{
  "n_layer": 19,
  "n_head": 6,
  "d_mlp": 1536,
  "activation": "gelu",
  "attn_scale": 0.125,
  "tie_embeddings": true,
  "parallel_block": false,
  "optimizer": "muon_variant",
  "warmup_steps": 200,
  "batch_tokens": [65536, 131072, 262144],
  "train_tokens": 841100000,
  "steps": 6235,
  "dataset": "wikipedia_en"
}
MLP neurons of a small language model. Each row is named by its layer, matrix (down: output weights) and neuron, and shows model dimensions 144-271. Each number is 128 + 32 x the weight over its row's rms, rounded and kept within 0 to 255.
Before each neuron's rows, "fires before" lists the tokens most often just after its 100 highest values on Wikipedia text that the model never trained on.

fires before: ") | ", " (", " | ", ") (", ")", ","
L16.down896 [135  84 181 123 141  85 150 152 139 121 213 102 100 122 123 184 110  79  95 109  93 123 117 137 148 117 165 100 155  90 112 147 170 135 161 135 125  97 112 151 136 126 110 183 123  87 142 135 170 125 125 101  98  70 171 129  99 143 176 128 139 103 113  86  85 147 109 144 152 100 170 145 162 146 117 106 122 213 195 161 128 136  91 132 159  98  93 179 113  68 110  76 106 105 117 140 142 141 127 157  99  80  77 140 116 131 125 105 137 164 146 149 106 125 162 176 102 159 173 176  28 107 104 173 122 117  87  53]

fires before: "2", "1", "20", "25"
L3.down781 [177 140 143 205 137  85 132 122 147  97 116 166  75 123 138 175 112  91 105  96 129 148 101 148 103 135 141  98 163 135  94 148 173 121  72  95 110 144  76 153 181 132 151 136  94 122 222 114  59 105 134 164 185 103  47 105 150 132 118 117  81 122 125 220  67 103 106 116 144 163 129 136 119 131 191 143  97 101 167 152 136 133  76 162  83 172 164  89 155 198 101 147 140 141 122 149 122  86 174 130  80 122 119 114 178 119  95 107 120  64 161 164 123 146 127 101 119 145 181 118 166 134  94 153 122 102 142 129]

fires before: "2", "1"
L16.down591 [177 151 134 171 110 104 111 136 163  75  96 181  99 141 135 149  89 111 127 134 134 159 122 125 166 144 116 138 194  93 181 104  81  68 128  82 170 187 145 147  92  65 169 117 117 106 110 189 123 129 132  92 109  62 167 129 127 125  92  68 135 113 125  76 116  95 126 122 122 145 103 118 145 148  96 117 170 164 118  93 115  88 140 185 138 156  59 203 147 141 167 111 165 123 103 169 144 173 114  88 127 134 125 112  85 124 138 107 103 123 108 113  79 130 119 147 206 108 118 111 154 184 131  60 120 168 176  62]

fires before: "2", "1"
L4.down1077 [149 143 100 168 102 106 115  89 130 139 207 142 149  68 149 137 101 103  73 117 110  98 115  93 141  83 129 123 100 100 143 147 127 128 112 171 114 117 168 167  93 166 140 114 112 173 103 115 113 171 110 110 140  84 119 169  69 144 109 144  75 132  68 136 131 116 130 152 150 139 197 119 184 109 160 146 161  76 120 124 114 136 107 133 124 141 131  81 136  94 141 142 201 113 152 118 125 134 125 141 134  89 126  85 115 190 130  56 177 142  85 117 146 117 107 147 131 144 129 135 136 160 161  81 124  76 123 164]

fires before: "1", "2", "ing"
L3.down1124 [115  99 136 154 102  85 211  77 145 145  97 113 150 152 165 114  97  88 118  53 103 160 164 128 157 118  99  63 111 132 155 123 104 201  94 167 137 168 117 144 171  74 107 141 158 137 155 120 164 131 153 155  55 186 120 176 128 168 199 141  92 147 115 168 112  74 154 126 151 160 181 135 163 156 202 106  83  95 152 124 128 109 128 165 160 115  61 164  72  99 116  75 150 119 132 144 157 163 102 141 112 141 101 146 136 134 101 111 144 134 116 125 116 125 116 149 152 109 108 102 102 109 103 142 124 119  81 125]

fires before: "\n", "\n\n"
L3.down404 [120 133 115 137 177 138  96 173 167 181 134 100 132 143 137 123 170 131 122 126 139  89 132 146  78 158 143  78 105  95 109 104 145 193 130 198 139  58 120 123 115 137 125 126 153 189 165 145 110 136 105 100 122 148 140 150  94  41 129  96 127 131 140 156 119 126 106 144  82 161 127 118 150 166 102 137 133 170 151 125  83 121 133  87 193  60 168 113 150 156 117 140 109 120 150 135  90  84 189 138 122  91 127 129  76 172 103  87 137 158 177 159 126  63 102 136 120 160 146  87  84 163 111 151 109 123  84  93]

fires before: "1", "2", "\n"
L3.down356 [145 140 174 154 106 115 103 124 166 101 147 178 161  65 115  97 166 140 184 159 114 118  71  68 134 123 113 181 134 147 168 156 161  97 143 111 130  99 117 100 100 132 124 126 119 189 101 131 118 203 127 128  71 163 150 118 122 159 153 136 104 159  57  76  78 139  82 146 160 105 151 118 130 181  58 115 112 109 122  96 127  63  68 155  92 107 143 153 203 146 103 115 169 126 124 133 100 140  93 178 105 175 103 104 111 172 143 131 156 104 138 132  67  94 200 110 104 164 142 193  95 129  92 142 126 128 111 121]

fires before: " | ", ".", " |", ","
L3.down908 [121 155 155 148 129 114  80 151  83  65  87 142 151 123  95 163 255  76 110  98 144  64 118 140  95 201 104 164  88 154 169 143 175 172 113 113 170 148  92 134 160 112 100  62 130 133 159 169 109 114 115 174 131 132 112  87 173 145 122 112 103 194 152 161  86 143 110  94 143  78 127 161 119 135 135 133 127  68 162 100 157 118 153 106 158 171 132 147 164 117 124 143 125  86  85 114 175 143 166 125 171  95 129 127 142 111 165 110 146 162  91 150 108 123 111 143  87  64  94 134 116  95  79 134 122 178 209 145]

fires before: "\n", "\n\n", ": ", ";", "; "
L16.down761 [ 91 142 110 160 124 110 107 115  68 139 175 164 116 172 151  95 159 115 123 100 131  78 160 168 118 153 140 170 175 128 147 155 173 122  60  88  59 194 120 100 101 134 145 169 162 145  80 145 167 129 159 127 106  97  98 123  92 122 139 178 159 120 139 164 106  48 146 160 144  68 117 185 130 114 139 139 115 101  62 114 138 133 122 157 118 127 159 114 103 117 127  89 101 161 122 115 103 213 174  94 110 180 124 113 123 111  62 141 147 202 106 169 132 147 112 107 129 154 134 156  88 111 115  83 107  98 132 154]

fires before: "7", "2", "3", "8", "0", "4"
L16.down1228 [123 144 150  74 168 171 176 113 119  75 188  91 122 138 122  82  99  87 136 135 125 165 153 129 117 161 125  93 133 152  80 135 130 193 163 129 120 159 113  96 124 165 112 112 125  89 150 142 132 141  81 139  61 110 131  72 128 161 135 224  96 114 108 123 130 114 132 130 126 122 146  66 141 165 123 111 164 134 124 116 140 168 162 122 101 144 108 148 115 126 104 167 146 139 184 180 136 158 120 132 138  88  87 103 128 152 160 109 172 162 144 119  73 164  67  84 193 104 154 145  93 140  88  94 194 152 125 149]

fires before: "\n"
L3.down1142 [140 140 159 196  99  84  88 147 101  96 108 211  70  91 178 163  77 156 144 150 133 147 148 132 109 127 149  82 134  76 165 103 111 123 105 143 151 105 145 151 128 197 105 150 102  81 134 135 159 121 105 142 153 103 191  63 159 119  91 103  44 121 150  53 135 153 157 191  92 149 160 103 126 125 110 124  83  69 121 130 124 134 158 147 176 130 162 142 162 120 144 146 149 187 170 152 164  92 140 166  97 158 131 180 192 139 140 132  83 151 117 131 151 124  71  97  48 131 144 119 153 159 107 141 109 117 166 128]

fires before: ".", "% were", "%", "% |", "/km^{", "% had"
L16.down44 [122 109 140 167 144 105 112  91 106 140 165  98  67 118 110  74  81  84 116 106 126  84  96 159 106 130 134 181 115 125 164  90 121 204 125 122 152  92 163  86 157 139 162 118  68 144 109 136 128 193 167 144  99 134 145 110 119 159 105  68 149 111 167 135  88 186 168  81 130 179 147 106 162 103  92 184 121 140  83 180 169 147 132 151 150 153 123  85 121 151 131 113 159  95 140 122 127 172 171 107  89 120 137  78 122  77 123 172 113 103 168  97  89 138 159  55  60 132  86  98 168  93 176 162 135 170 123 121]

fires before: "7", "1", "0", "5", "2", "6"
L16.down1381 [ 84  82  86  89 125 172 162 136 116 113 158 198  83 105  88 178 145 159 134 187 136  96 140 134 139 171 178 161  90 130 103 121 144  84 113 151  98 129  86 100 131 111 116 184 128 110 144 121 103 102 117 167 131 143 147 163 196 141  64 152 118 120  86 100 113  86 122 153 124 120 172  92 133  94  71 145 182 168 157 112 207 101 112 108 132 157 214 141  80 100  97 173 171 104 157 142  89 128 152 152 146 128 118 137  76  66  94 134  94 153 102 119  62 119 117 153 148 123  99 118 112 139 140 220 133 128 155 141]

fires before: "| ", "|", "|---|---|---|---"
L3.down698 [116 103 171 108 183 157 101 141 124 114 188 158 130  98 191 143 104 109  84 164 129 113 130 124 115 169 127 141 144 125 149  68 184 133 123 124 114 133 159  73 123 124 159 136 159 102  46 107  90 208 103 121 137 158  34 141  86 128 103 157 163 118 160 152 103 128  80  69 118 109  64 116 164 111 118 177 169 186 100 200  98  98  85  90 112  56  93 116  72  99 145 149 143 114  95 157 145 109 108 152  86 120 126  97 150 165 180 148 124 126 151 173 123 142 176 125 111 161 157 141 118 104  89  85 151 138  86 121]

fires before: ") | ", ") |", ")", ");"
L16.down1423 [199  85 163 105  96  99 130 116 148 153 120 152 137 113 185 121 135  91 157  90 122  78 138 127 180 132 105 118 162 131  81  61 153  96  94 141 118 108 146 124 126  51  57  83 153 104  95 151 189 104 123  78 108  77 158 183 104 172 161 185 143  26 106 157 135 114 102 125 122 145 135 104 155 151 101 154 127 105 116 142 159 132 144 137  98 104 118  78 164  96 163  44  75  96 142  86 127 151 173 131 104 168  69 121 166 139 135 144 156 143 163 104 154  99 163 183 167 104 127 139 106 147 151  86 127 124 103 170]

fires before: "\n", "4"
L16.down2 [148 137  95  71  92 149 135 144 148 124 134 171 108 146 177  92 189 169  97 156  85  86 116 199 138 139 177 123 121 103 149 152 128 179 135 150 125  84 132 102  72 144  77 160 202 129  93 113 141 122 120  81 136 176  96 106 149 115 123 102 135  53 139 156  98 127  65 152 126 140 126 123 113 124 148 137 135  82 171 147 110 137  72 159 138 110 125  60 139 137  98 131 129 111 109 119 140  69 134  91 136 123 128 179 174  94 100 137 119 153 101 152  95 163 122 101 151 153 143 138 101 145 120 113 106 121 142  77]

fires before: "0", "1", "2", "7", "3", "9"
L16.down739 [153 160 149  62 139  47 187 161  91 101  98 129  74 161 141 124 166 119  35  42 130 118 171 132 108 109 128  84 101 110 194 165  67  98 106 111 141 188 133 165 125 155 109 145 138 102 121 144 217 178 136 155 142 108  83 132 155 151  70 118 141 121 120  84 102 116 126 159  89 104 143 160  72 107 159  92 148 115  63  94 103 148 163  91 110  94 156 125  99 153 156 158 153 133 123 118  91 142 137 121 143 148 118 112 122 141 143 127 147 122 108 130 107 169  89 162 156 149 134  96 141 142 124 153  65  99 108 169]

fires before: "i (", "1", " (born ", ", ", "|"
L16.down343 [108 177 114 168 107 154 110 106 202 139  87 126 124  96  90 131 101  84 155 126 141 144 121 146 133 103 163  93 115 154 102  87 172  86  85  92 158 165  41 148  59 118 115 120  83 104 102 134 153 130 139 116 114 158 145 132 140  74  90 135  97 141 112 168 187 135 159 127 169  98  97 135 131 167 114  94 127  87 100 116 132 174  86  90 160 143 107 191  90 122  51 184 100 167 159 152 152 120 125 137  70 104 144 202 135 142  81 198 114  92 107  33 155 106 141 109 144 108 140 112 116 119  95 154 142 161 172 146]

fires before: ") | ", "-", ")", "- T", "|", ");"
L16.down12 [115 136 162  96 108 111 115 133  97 194 121 145  87 126 126  91 160  87 123  95 150 135 171 168 144  82  69 100 181 137 100 108 115 131 153 199 133 128 143  89  83 162 128 201 118 117 133  89 152 103  99 118 153 100 149 160 140 129 148 107 126  64 134 133 138 149 104 126 159 162  99 120 104 116 132 154 111  83 122 108  97 107 127 162 106 174 118  94 140 155 111 151 126 133 108 133 134 170 137 140 182 150  96 106 108  78 163 139 136 144 122 105 113 182 152 140 104 110 108 132 117  59 110 164 153 135  72 142]